From a checkpoint of a small transformer trained on Wikipedia: 2 heads of 128, 250M tokens.
MLP neurons of a small language model. Each row is named by its layer, matrix (up: input weights) and neuron, and shows model dimensions 0-191. Each number is 500 + 40 x the weight over its row's rms, rounded and kept within 0 to 999. Numbers have three digits each.
After each neuron's rows, "fires on" lists the tokens most often at its 100 highest values on Wikipedia text that the model never trained on.

L4.up834:494513475455460489441530506546492435483504492435576529483491523531474383419466498502552508499493472537466498512525514496505518543459493496456538425483461501557460484569480513483509525485481486541514476564507521622546506583528583530513544495474459519513510499463507491488520557483492542434468504483559544538439490487568541467530415511458505484516515526477450559444521438510539500532433596481511488422534505547531531446479494552522495552516501511578465452458527462500555519501575423450444529510488522503464532434478523561480573474535512491504440512539570547542469442569488511444
fires on: "gr", "h", "ow", "f", "pr", " gr"

L2.up679:518524495522498489566477533472474494561484531552555533524522534538459446519491445520526444489521495527467505489526408502518482493482467430533509463568465571520477527484523451492484504480465553529536427398518477482484530521453519514540421545486564453514435538477549517515578560505509476509532446497575465436421506531538536478513471476578518476462502517547558474447464565540478460475536505520526552473469481468543554554467550427575497478449572579463465486575495487510505469514553482526498549528537500466464518526508537463367432453538529525440539485450539562497425517524488499523
fires on: "og", "ame", "oc", " stat"

L2.up1000:473524468528455477512501504521491556511481542509453429470451517569455526547531477555494463495540532484543503560487533519538444531498468445533495530475509508535518482537534412412513507496535532518498576523523467480566558475432528508484474521470541469542487532468500498490479437522484524497540469460511503465436518516514529566451484452483483488548526539501502430512593542407475544462489557554535537515497525534451511463366506492590532422514459494438557480496567468507512584512601424526520479529497464507505459508553450499513508435470512543487511456480472496534535523553517441443
fires on: " b", " sc", " med", " player", " Med", " man"

L2.up655:482475448508446422449556523507497487465501523539556501485446499541481438488463520467442490453445506473476483558505503477541429501473506505491540493556495487537547471523484504456515528400520510555459441463474533615464457449513438590489493545558484504486490488444400492498457488527519449420546439461535521494418461503545471535466467463505453471463511455502505442527508514561458529568549508480489456438523462503515495425509590451556448504432498527586470527477509419504483465424464485450440551498400525509455561484468587582480485498526508443461491563513486467543467497493543465485
fires on: " gr", "gr", " Pr", " Gr", " School"

L4.up457:483392511480473454543505479513467499496512482506445496470452515448484594456507548508514473517477531473503510343484529524488505568507513454410448546519484460546433499540504496456491576472481505551546547501497561453558475492532508481489442468506485527414460502472493467498432483501457483581525453496508474502484502507521522518501481444489471453509495544553435585537463565537510488449475497457510495518501531489477625498506476485536516437502529506562487505489540456517441481442557420487488520537468565432475516509559499544478388477509570489481547509518528554427530456443466587412
fires on: " Al", " Col", "ol", " O", " D", " B"

L4.up680:430484495477543581495496569525452511507562544382517440471532526497487471515522469500414524530614462480535532484452531596545484522468520493525471511513483428497502528510490431479483463498523542546522543548553485502557507456527584556544428461575552456532469475413520539463539553435538566466506533514491563556461505501512554534467492503502503443540483449476512503546514552464536466507419531496477410553536453465447554497524517503433536486527549523481502468486445541508510518522551495445521467534497510503484541513461530477469484533538557521470486522582564495497524527475422455537
fires on: " York", "orn", "ri", "im"

L2.up448:491447493464459448523537527485437523502434559513522464527486515509509580509527482462525516509456449512540553478482595480512472433521428487576460492559504516547464490514561448494486580450506545559513493531456451517535486574525526449461475381573467543520531484471460551535486512504525469566494456474527428485453546473531505523507457467501518464551508529454475515502480477565524557454469456452453499463480583451436526451426526500521513495509489505488536501476471515494489558559460490503519532526471517516441503496447509482541507541450547498436515500486611534419510525603480467453
fires on: "ol", " on", " of"

L2.up665:434444488421518438502571452508452539537490479481549495495542506530499454492494496481468542454442458530570466492455495509490559444519496481554445532434597455492553532585443546480541542456464526535508523452467507484450519563531469522525532481504528453495478526433488541485492501535539512550499500552514490523453496576520432554490464491475437470478499578578564475597476463508483548505411476445523507490525629479444568474513549531534522526469413504463524449521512427560498524461432475574497524500517569477497524532462550510459504481553512520543524549487476539472467443535479529478
fires on: " col", "ct", " Col", " Comp", "ruct"

L2.up82:541483475419462497490513494457566460552556458444513451499447557530483491470521492483487542554502555517538566536520523488450496545517502418583517529549509522551546448532531470516486527486507485524514478474460548528481533450442496498542474487529494535480469518522500535574522496583538517497572580503406554469414527513485517541514540562533501490482528498535484466590474565568523531498472505497495528475548547495520480542541493559461482507473479505513484482478509499494580535533486513457597595450521532504456511564546579532458447548553500466490499547456420482493523453497520531425
fires on: "\"", "$", " cons", " acc"

L4.up10:401484469449519441502519532455574479506467571564472463495492515553470554506468532503455531451518447482559526490534522442507493554483567506541517498520476494534504484639528461564535485478527530544495487451423500432439498515455496525456502510541521429465502511525473512565494455502511476595503503559477466520484489566556500548525496468482487528535449531510518480585506452572486520526547525490411523419454517572421399527517562505538449516557483491529508517514581525502513444464480482472496543512548440556491564472454514553548447481462468546479459499478494490526442546540487452491
fires on: "ist", "y", " ass", "man", " Party", " United"

L4.up689:436494452506392514447521523492518495453544460478569487534515531564451418448471495534492552514552466441494490521536473486500475538573506542547469546535431459490439456404459490498560442474492564521561508487513450461422466520487517494466399460534457540449501573467457469544452513462450493470481486547481468455427487503530522553494466502520523543479460456549518511507476451509439547494476510467514516484617478457519527423531505489545479475516496470523552549475575514458522481432444490470477548493561477547397457492458498455479474453458509506494450479484509510504573529497526519513
fires on: " Ar", " ar", "my", " Is", "r", " cap"

L4.up927:474506377445472500441565510523503450518499491574508456535487503516468522553524503599464520521540548459611495469500473507500499514615488530479523540487485488428528482532441460484509494488447432513537490438501453506516518467426507519439533495544526505484464531482460550496481541534533536469526397516469515490481504497479583520575469493515462476577510544516557513580513525482550536511508510427513511484499569528503449440471542486532447397520440584479502524477518487560453493500497490371501516550459470512466455494542493530503550509482464484519433512481460497475512532490503498495
fires on: " m", "em", "M", " M", "om", "ama"

L2.up204:459526459502496481566450552471570427586530472471430467561426428589457503468550435525417558534546477477577488498437526504455453521533496557587580472475476526550486522557553546531496513499504451486495524512536523477496473462501494463470496560569529581485466447521539486477433479536546480475511502504546511512433488465530520454513512485553451527473476521542512472516418492477507400500512444486488552509548458496455467512497570536535476565526486470447460521494484530491474486526448446493562503470506520518445492538582570496558501472458498486480499625486470526520485541471462490481
fires on: "ell", " All"

L2.up784:433507479499469457502500444492453410447502521503491540484530484549419490483474472511486461487439498596448525493487503388431534454518478509555504546534531518457485580515557490502491527514543399524480540530465574469484523526458474484488446535540560444500508522423540461527549517590476449494610534553465542520517515483522508496458461481536516546480471513554510523428560525496544543453481561457493497476540527578524409430441511530478511550495439530440514452504577485500512552522520523523449435442540474536519482452524539440523513520472536493482538483506474505518522540535539439464
fires on: "ar"

L4.up726:581598457506459568485543529495519506511528489516524494551435487488494475575510472514401465463458421482514515455507498502417517495595430506521454536537424427503489485470544546501482507539484473539516471449504537489468470415552479502497486420518457499482475478443467454535587541521499503545454463532499430468451502577503510455495516447497475502467521452509459536497477466442545491528477421496450462519473464545493541498402498533467583547455540484521503471528469480468514464509490476453537544544460526439508532552529447442490544508467538469480448487447558485551484536516493431470
fires on: " rel", " be", " st", " f", " h"

L4.up874:543551449517486509498498470480457552534544521547532489526435540444483464490468471516507517502528547497557475484476487460546542498543487494500458411477430487502565539482482500504445533458556498550483441521528518448502473475482485441481481465492468486468458565491443552611518542492520549471512459471496427504503494558527489444521575500457508586524468533490540492589486544443565534466534477462518547506586506491444515480491441475431445446543463458511471515501536495500496532471521439471543548416433502501504442439504489532457513476475545553488488556520476457605486542442487469601
fires on: "em", "m", " m"

L2.up410:500528445460433510452490580571504488506585491462537494429490512494538463507544539466443455462516475493498569510509455535517548508499466511477523475527484414537493537448581506463448500455518518500510509427540463574517510544397458555526470561504546557479505474535459491469470425513511476548549503480434509476493508501519605502497563455449516433511504487469487516587513455449489471554452486497469551542487496463478543500479460533514509519540474441527531519527515457542591547481528524485529586459495571509456456535598512517502518468475490488444481456518519489490522509530467535513
fires on: " \"", ".", " pl", " w", " fin", " |"

L2.up384:495510479503462449540510541448523501494466522522522491556514520597491556542496465517489462507529439518526432526540521565494458532515473412604483535461585512537464411486530492480457461434548422579487471479481444549411495475534530459536509505514500502489469452500533465474484526437532473522510454477524567434479552525475498533548431522474561562543424430492504484518522495503514525522487471477530540507464442444536468531447485469531496544511432524465607436468502455491519477478600530533557448486532497520551453464484542539498544491519545498466454487496510585487538495524565470506
fires on: " over", "ight", " $", "£"

L4.up456:539480455511489508503513499506514440444470511492517496604479469553545476495556503520516442444533448460470497533539518501513519468496490534530524535439476499486522464478520493393528426453570538488524520437610506492446458525449497468580472539502558458465424566573397459454505474470501532538522493436515460547537532539604495476497495530504448499496545520433469503569493495465499566465456455501501483525526490528453439534487485527491424537606515449419547481560525459533489557482529476504517480507434523530435529465552494542524499491507427549504504517476551490601487466572537526537
fires on: " c", " m", " also", "s", "ug"

L2.up713:515470508462521549481535517469494461497481461577476536487505471499488441477468536538498510435558484519524545511538527510572505526424540449505549430493480504536475535519487500545440572557473474433528518439541496477516568588558399476527486470564592503431447482488387516480517508547499516568488510564495580563501471423450496478474481483452475515445510463529476470453455510509456544518484458509526459450472487521420564529521483481485539466550486504509419537528524454493466576528528474505497517531494522537515482408514464565475548479559558496557547564567534521509518494441439538550
fires on: " l", "ical", " comp", "row", "arl", "5"

L2.up1004:476493525511447508540483505437537532494497518453482519530517478496526516477461548490514551517496450522562461479469505498503567550543506517516488600539525532476489418465470453505527489487509509500372486462419457503554503555476503519487510509533477545555513423532495524508445505487498541507506423559440530511458532608524514480504474497584518462472470530507486553520467519447533522451432526484530445478607515447563490476538467522531554468459431422512431528475572553473522496512474480494419545570418506475463522520501536483473467541537474519471461483503569538506495436527503453513
fires on: " j", " app", "pp", " comp"

L4.up447:561537523429508523468477577556522500517524599526506563502505432553481479495518579545463538544475465421564506554472510538524494468496481472524451552517473459523503534446434486489529448488539457516455417521595453521543491501555471506513503498562414423470483429489505480453536502443486547518548472542576463490473485492538531565552454474499496418530542472515475481506517549439540515504471489545506548453469494475494537528538473490445539505520504469476504522503587565581429535459496496461546459500452489585512522526489429545502487507513509452533539533525570486526515477518477471531
fires on: "g", " Cal", "ol", "ri", "ina", " York"

L2.up352:507461409519458468541473438509526500517529489568413479451425487526473510515512455515485555482410505462499591476539480504530474574513443539540551508497495519525457500501538509431557519557512488408527528440532533549554512508538486510492493518512497436490496439460447485480463486586504464488506497516483542508532513523561477431574498541580509517487482510476458480535497511473437519475424455516545512427541532494488536498513492564557567486533526541525455530526493450591493501541476511468466519489497483512491550530567556493438527604557405433499498503489540545562523459477506445486
fires on: "ely", " have", "ically", "ly", "ually", " being"

L2.up354:484438463477504404528544499533524523613506456520529530554481505473495494520483529545446544453499461490423480500472467460485493451535485527534506480477571517521516547505566541477494497447514556583476519508538452523531516512483490474488409531521492500483501531476457452565475527551572501496477547554454445472510514474508536488524498523481557463493458515524543398588493487565508511518496448443452466457484612510507495436432509530493548515486521449493468508455474525541518484509387440496587473520440560565563485469486509513566562581515436495515520515487593613493497479467492473555
fires on: " act", " found", "duct", " develop", " col", "ruct"

L2.up405:509539462502465436541509475463510475562477609514488412517520544553433513436476475502529512539482515460501446508468567460545489539492542532509460542474505522563522496545467456461498469536551516483561531474419450501484485504464449446469430478442458539457469527545459635557473517509456447493500570470501463468427506485551496532490473528541566566547496516547493479547494473501424528542520544496496476499508560546529526480461536422534474535568544502448530480516511530491536479481440528441494526504420476499485484456549493547549490476528480519486420490507573455495492507460496460477
fires on: "ah", " Is", "=", " Ab", "az"

L4.up717:468505454487513468568460546477508465525462540438521440507457494523440585424489499473459510486483521504500474490513500605539441485428481513498519589462538527501550470484505462479494578490571470571525409481506531476509519482491538500554542532508543444530467488481521567544428554502530547472589455486476471546547515432576570505534389523504546477483526499450505494589528441458548558515473465519546519509463540560554464499523462508499481424515455535514511502449496514521480486507483441449567498560495547514536497486556461498492490471554510498509503589519520498489493462592541451465
fires on: "-", " in", ":", "\n"

L2.up308:513549513427518513527511515514621502599536503499547481492454503567499569504496454508450534532476415525432460432435473541503427416519523545462499516562443484476545444454525461518484483444515476507510481500509527462551487533484444503386501497482548455569553544509542462511531565558457464497565490447509491472490486512545556486525433524499515484445421521475530505525401494494514535438520434501466538486548534480488510527499453440462486509430504545504465560509514460494467478509464508511467534501498478538499431557421504550500504452538466541486405562454496449516515494594511475549
fires on: "ut", "ied", "osed", " up", " out"

L4.up368:459456500406471493541491538522470494436450543491468457524460522506500583479550462470495448498486514512472467485467474497480445511558431510527492577534488535512401476480567497482515468493550508589486464547485448525520527550483501518522563516469528528437512450561498547508425498519618486484556471508524483457542501489514528533486475526505526463468565484531409500520530443482549501498454473402521544562563525513512514530565598522521510516480483434489498525424449528509527502537458530463537495516509459495448400544519466510549443535500401402500473495535515510495501552574492513511
fires on: " of", " not", " /", " after", "w", " me"

L4.up45:446529482448513452539503464516489473529519513533590541549464517501518465476502502461471478536479491551519479501456436515450449471473537471513506495476559520447556486475490481500487488463595491483517487401489536517476535525527449500472390602466537448510509499528516554615501529537531510488504420505419426488537464495557569500530529528510462479493498479432496491513514495517532536538517504520454605521540499532494564421453511510536518455499508509553561524436482542570475529503447556511508482516461435569498534511534486515544583546488513535530520467482495493426481521396440497557
fires on: " f", " le", " e", " n", " al", " ro"

L2.up65:530527458561510527508533487466438488515505489506458527529488518425536486466523523518486566493521421576468526507488569583510456495508499482573423469540477570509492466487531414467499474486550523476545559445424485418601554523538542388508482471484466585451548486506475524466561478473448516501477492471557466468465507530502521490477563452512518452516506509433501459522519487509525508515479481500521504540457630538486538464495456497578444512511557539472495428505505486576444490485519533464504465512446481555459562473472545515467474526543521526521482450465467574480528522534514518408
fires on: "ol", " pol"

L2.up628:496432451488385560478474501528465434510581487438525480499528517445543528533539479477526475516465399467507451516470462498481464521534516478510455515437527446540487626522541453513495553463461489546538440453486502482488505500445468485497476475497516437459543531484484455502510531547491518491518445442557494482463455500566561487516502474500535430544498482493472414501552497480481561522504454441511418491506481463513555442480557542526524499507469520475574554547425486439547491503488533456479454548443533494509480537528508503467490427508506517487547427462622522551525485487458470496
fires on: " \"", " '", " M", " |", "2", " "

L2.up794:451470561451495493487460543515563528463441468527510502559480513526555539494445413481537482535515474474549474471475528491511529464471524502434509501516534493509516502557498445466560523501463467477521554490561460518454490491488543473507500504437572600514465453559565518516460499491556513571466448534465512499501452503541518469531534503596563425434471512550504534474469540478508568459516498487536506465514453462477536532515543469493467503621461486516507509416620500578511500575482524518418498544472484484519482495472532440537495553537430618491557584500558565515443478527425554559
fires on: " comp", " Comp", "pp", " comm", " ass"

L2.up543:435500513487561454529515555555494528481479525420530446473495503510450495413525510501463500450510497446470570547427551544492492532496500478461497507466500500490483532494559490477502515471561430506503528512499462490491510537439449504541537502456483504441418440533466498518440586496512446491472479510491522468511542457531529525559500575493477458553517528524472597533517510468526450511538552520496469477470566509551498490447498443507437459542454537487490412533549553424572499452465521469463449500502513523522436497505477569496468421550450499534465513487565506516419494505470505433
fires on: "-", " Is", "=", "‘"

L2.up958:529509479545492475447544491425503489489520480487461522547456452443482530490472476511477506448487527483477585559494486520503524504496405482485487501570487433569501555464457496515430515510526482508519476454411536565465531462518496462473387503480495533489432489491523468482521551499499475549459528416490377507496495531515480561483498522451505493502437479507422494569448440441459425522513480422546508488532456473473478438513513515540536503423597535455499561460515523442449486493497511493541507587544459534464503492475476543523548490521524456509440491450480525497528411538451494453
fires on: "ased", " Gen", "G", "eb", " Lab", " inst"

L2.up522:557528483507462491520479434484540434440473500552520520445515508549475459472520519465433481472465516535472544565452511497472493513442509460540516510566430524514513544440493506457573479461522475481473572454520459591521504493478482444533490520505585544491514582509494502518465527537494560478574521526496560513495577485517517501456458543513515480497437515515464508471502494504492537545536510520486438386528528540507501558425515530448470524449484507473491464526444542525449528569516401440521423439448457511590565488494536460549536501494525534537570494561527492540450428522456499448
fires on: "ar", " held", "ived", " found", "ced"

L2.up333:545499451431397418446523515517501512519565498509543452603460508514491423502543444490481424484509461524463588482526563466494569529467534560491532547461558489520472477463587508448494528525459494475565493502491479475489457460470447444498496478500479477480510491473433473513482518565502468509515491541557434531507506586483547480501480449490405498473495548462450527556550427470527450529470515454481524453464487514460598578410557523491507517578468533465489482489532519552510552493481467465419530558422480476486530538493448484539491583537487522466551445506508508529531513532586508454
fires on: " f", " be", " m", " com", " ex", " c"

L2.up78:470502477439477480500499482488544519510494454517502512506454604496534572559518472518522534505550510499582492510449532527393579491472579482469536495516498521560535505470529503473506580477500563551495511515419506553563531475491485426514544559517424510564480492481488511492454478548443448510484522457473546500481529542459554490451482477492498423483515522632466532555442497502551511525480513465491491486454527511510486440543432507513493513484431491451515506491475454436516497558510529485472572552521520492481520537580501491496445516549484495531421511448466544495514517533475436484
fires on: "\"", "”", " Lab"

L2.up608:474487455480540519447515501482463504469544495476457490528536513485507521473491465463447531519519498459511611506483529512531468504447470513509482448452438525523528457466530470483547468482589478459545494455522491422534452536540396572500392468545467454504446427573531487514528513541453494528535491561481534491529493478461505525542549486487511481455438496442497482502540494438422511459510439534542547559499493575498510506473440505463573484507539470573578464507471454552499499597518491525485503495547488577509533571508545513453517495481533447521475520476517478518463463521464452426
fires on: "ten", "ely", "ily", "ually", "ically"

L4.up97:567563511503566527495545403529498484479470456590506466494463529424520539519439491407439514540493509462483555569431548518533489492540409480493445469511524480494436519470488490459548468458549465516491464430412506458544456499482528466489510491541460481503483541492471444527502506476496503508488466476490490463457481483460452544487452496545466446558514522541525456429480557550580441536434440520477439573514599504516476464469500493518441542519531545527564465502503493475525439515439479465540507591509532487422548490545482467524476576455510500481470484470527570482453496503461431435
fires on: "ol", " A", " pol", " un", " com", " no"

L2.up663:518525430510533481482565480458511521513545416471581518528495457535431510503474527420447520552502443499561477510473546481469498510478476482517510540529504530442523512447576430523483528517559455524526573468460473484469499470534495544505555518596493501439495506487466545521496502581498499505520479492535478469522522453527503544470524495507412531497450447429570521486576499416538508539519530483496515524484591538520436409446535475415520451542511465519552484518434522450438464405555515477465523478516470500536460567452455489532519497506482442454438504526520600500469547527459496554
fires on: "3", "hip", "ation", " dis"

L2.up995:501526486465492430559530522455481491514503507477454482474473533454494482464495446521457483516549496525476463532532486555535522448532515474543488450507525494587489530465491436465500402510567492493543429492476417531424496445438521487498511484470512430505454440503495499532456486468524399508462493502505485485512525457502589486492493530507500493464492508421554526442492409527482418523520527540565498485508475495502485477427437467549559496542532568527475500557449466578492512501445453498534546492427507469448552565483443485545462517528495513483529422546489536448572465531456454489
fires on: "ing", "ag"

L4.up931:483542520527516500538515473495519540530460567558569496491511465513563473461527478448464529558536516512463416440533499434491429455477472459499452475457558450451538576566542514431494479558454450545483545444465501466552479439579517478486478555493513458465501479443488500555519450516472471511493434537497447490522482480484485536573480507514565581518542448483419485516435427494550474466529562510568496523488508454474478517526522545466569437486487562495501480547511512455422519494474548467538495482507489538549544470483491467519514476454468444482589478500573524516551478531462526481
fires on: " so", "ra", " cap", " co", " Co", " le"

L4.up386:479514392510518486547453487488541499491482540522477473445514449541482512529450489564490529536495438501395473421553476514506439497488481435431525509511494483536513539467588481493489479478488450563497548544513499503549547556461475474480513508531465531510575445504513541577518418500458492407488517560431437448603566525496505563546498549515564518566548565452474508520524492442545475504516572479496536466483534531506451509513546502487540508522508542493473535488519503520449563536455558557545480500466576472465562400505496471533485472488473495450495459517451473550500545466524406490
fires on: " v", " def", " off", " Mar", " mat", "art"

L2.up468:585543470495467484535469549471483469600492500484489497554510539534540533493536496505452508463530545523517531506503501569499540482535451353530499589520490491500476437502540500523552478482545510569527508505435504515493497509605483553505548481476509504513468480464492525492520489495509551551497499552454482490495441455446507583492555439499462500528526401524496526519512481496523511501448437530517529460527497501603506584477451560540525552544541534460508489491503497570462502512520414422446539516537520504558459472469503554455497551485466391569491450502484510455489510542458511406
fires on: " music", " United", " US", " $", "oard", "£"

L4.up983:511559484508504496534460458491489445472498421461528478541543512490506497487506469527441541510517505543476524501457451515561476529473554513466546448475452479491502460517514491501518566490473507477523496564452540523560521526533502464510445505444501502420474505484580522500530621535466489492455526485514512427622559488481515531498458502528463441414462469510503462489534509486513513513513504510465459532498569430479555494522441551527498526500500484456482486528469522553502474587497473458421482475516453501434473500528456444457487541502480517517531476501518468444488477568579480472
fires on: "ag", " int", "iet", "st", "th", "l"

L2.up136:544509455488526448443534501477536524485560461461509510567450522526435536508465494496464510435459481520508509397489499462423510497536486477512589551458510486507458480499561437514475582456512445556562403429505578480518516572531574480431500423528514461472461492467469498454496485475535467500481498479506414492451438567556536562553494518462438515487525469532462465512485486461593473440489449463562486485548547509464493505463522567456538485442516477536453541550517480507528515555537496503507523463463493561449476440464550562561580537468493467537534460483515505542532479471567492493
fires on: " H", " h", "H", " own", " Har", "N"

L2.up161:458485485501479490472517466524479568481494484563476605474540492537479449459531524505507506515455525533508474464485451414557537505575477533525583465497479417532444476564518445544488490518478530478561491550531407450506465525511523507448539424446494509559492477440457522490545463479508474485551525551504449449509537509503549481575435647534446479484460492505431477538494477488510457588442457513492511463457503500541564514487497474528550483536473464481477423504492519485428481520520475490463481557447568479518456532435630463529558407487567476519488506432447448484505518448483496506
fires on: " gu", " prov", " Gu", " Cent", "erv", " cent"

L2.up681:593525495481583513523501571462554465479555488485534558512485468474509488441506460512497572470490475488475420506474445517568554570461524515488567519482520513428544505477459493513485529533507480461456502438577494484469518491502485495451487504503533507566524533420432511430503551439509500490483484511507455491493451469496554528556472529483480467499510491530514531513523430549511491530488511518511579459594510460534539526546451512521463483504507600519486477568550547449468474474473535439460484526547534511506487562502548524481452535526424532480453496512615492537488505546427429454
fires on: " ==", "pt", " along", " up", " (", " ob"

L2.up196:460532486456504492471463526441442531498436470492516522485489443493543520493526560518459503505541548570464487472462555462497456489484492508542437559554480504516453487547494474586545493492493526433571493479463494496454473508518490464460427477511494504463519475422466541578478453511530492481555560541531466489444488536606513500497425478539604454448470494453542507535524513451496549462511467537517463486462505520548493547437475492502510514550475488478585501450554512518471500467499494486448521511478524506460463573467574448512612491542428450445479482509527483473490378527488496518
fires on: " Gu", " gu", " min", " sec", "ubl", " writ"

L2.up215:533530574478515526463477563467526429572414478452559536503520492480365467503505363506483557494497447525536506498489483482503468515569509514496466543506506530476467573507452563513461545554538502444455493465542501411426526499548446524541520495516480527524406532493504445577529523512555557475503463471524480491483538545481528527543504554472533508451445462547497543417472497532516544503459520541444548522500512480542496492512491508436457525489478497562552449529476527506486512515487460505516573514547459452456485528480463511564481591513459438515412475542514510564535510495495475508
fires on: " up", " out", " along", " over", " back", " down"

L2.up908:502438496457434537406505495538504519495465489441484451464520550594526530450465514549429459490540576531491513555512558480510473480482511500528499591465553498461491511458483468516503499442468524505539463514470543473481563500493505438541550473528507538447479450526540446475530508471480541546421486572454417478484502522529473485444506463520479471491429448544591404535501501515514535510523504533556412521442516490453554461477536586526495454563486484502494520432443489497470505547455523585486510471449490424457499563449492515455435479435406464534556495506404472533500466511500515536
fires on: " known", " election", " by", "erm", " man", " term"

L2.up357:528523505450441504514525434454533592548405552517430457512478519503480470456518503536485451533518492561489520508480515456477489560457492509502514549445507508507393548525499465567453551454540594512536545496458537487498503523405488507557427435480539531473473462419557467483541454506558517573535513525496474543505525519485462482496361420521507490490474484489529477503533499478507556485456556499517545492525507499475516438465455566463527445436442506451501451498483541547429541536512492582481498447490495560521509549551448471449532421446415491524471492505598508549503486477530487529
fires on: "ic", " man", " known"

L2.up77:486522510539518545545483445499456463548551420463450573525475477538461540497434467519471497444525494528516532572566434537492425494495575556499450420509455475424515497543501608502516478495481509499520559484510529480504477470543506522462511567534421514513499542584536441484540522504462467466482482611425527514562522492460456496551463473511440471513503522488535566494454500540465472523534571472449491541454438497493508451536483485559426515538548570510490553490446484511476555514518496496531457457509454500481480418497446560507553497505469531512584486555556505466473451468540519451
fires on: "l", "el", "arl"

L2.up531:489590465533455502532500494501572479540475512475448527479505496586448531530468438505510532534537480472493628569515521544461534476509474499417532485480435447455505508528533498518417500466531432546515529479549475446593494545485505407470522508522468517512552468522560470420464458520452577505516443514485544570477480482449510470526481476492554477470500495498546566467440492423514470466458477523475558561464447554499496473445504512463533503407568472492508534508487497513492512468547440487553542547518523537495578456539513486506511509468481471525520518522547515497536482497485466504
fires on: "ell", "ian", "ry", "i"

L2.up374:478480488492443470502488538475527494548559524499519495520425543507522511527563474540485500556502502537517523518486529463469505506457508447535489498577510516535519484486585526480472568458528504550474479494492499549517476445544510570561547495536451503534486510500481463564522502542525414440487500487441532436438505572549584504499574507537514445504524525560455501555510418563499538494532519540505474547528529516469491477584468550481451485504469489425524493519459480533475509531519500467475542504481530534466599555534517483442505509505433453542501554470470538509485528512406493490
fires on: "\""

L2.up294:510538511485504447455472427540469477503551510553498486499450581504469526511413550528528539498608489520539495603480479507513458482455497514530501496445500503395561523499510475427541524429585393489539558448556454512539511487591474507505519528485530502539565481507522534571455481591487553498459548463430508517545514534549558531519550492481487499501456577461465511516550523472528527471469500529511514505592540434556491479580497540517552530464544532440509566472472493522447467527485508502525479481482600499486553522480532489492551553590498470532491466505523480545511474457544410531
fires on: "'", " f", "illion", " e"

L4.up997:524456492432480540426542504447526442520536459525588501500525552525481503446469439554527545410525458557486537544484530505512455477575421450458463561525489473523612561517518495540499542559576488504553473453558523470492428436496492443462470476474447491514448460503456513510567513506505402436469501483455545513581471521500510467497455481520469547454485494500520567467487518469576541536499512476583463550458504514463509557472461489475478442507491497455524455477511418452475534413555429431534523466504501497484508515513519450429494471515548533464508506529463495520490489552501523539
fires on: " spec", "ec", "em", " ro", " sim", " more"

L4.up693:509487564475504491515540518436617473551435497538503456512513504523473479519506442465584490436566522405539525506536494534472487473505573534428609533482477562464471488560563483476538434459564477527485562471490475475581465458525522485510505484564526468520553549487538476496540453536430460492520525539508532531470419542423468537543531516506486444517515476447506514465460476585464569503503483503474519487473456470485537518498517477497480493456429521451433459473520526529498519584501430475507506508410504517508436558518494530531471498513534516451431577458464523539557472522468485491
fires on: "ut", " comp", "p", " up", " l", "et"

L4.up741:498506502397517543567525450446527513507469549447510512522551542506485514493523482539500510562463492526481571463529562495509503469459476509502553576491485484492488429528578565530497497560483494512508487485558450513517591480485448524500493523500440503525501427468513506573505504537438509504469494464514516462464557452506516429516433597511539477446505513449508427467467531489551497451491539523492485495438556475511521499506549587434507566470529537440536571470501540452445533590477507543598533475489521482561505457433471508506480406470503552492527442447535530515524540459493429458
fires on: "un", " part", "ev", " off", "iv", " Mar"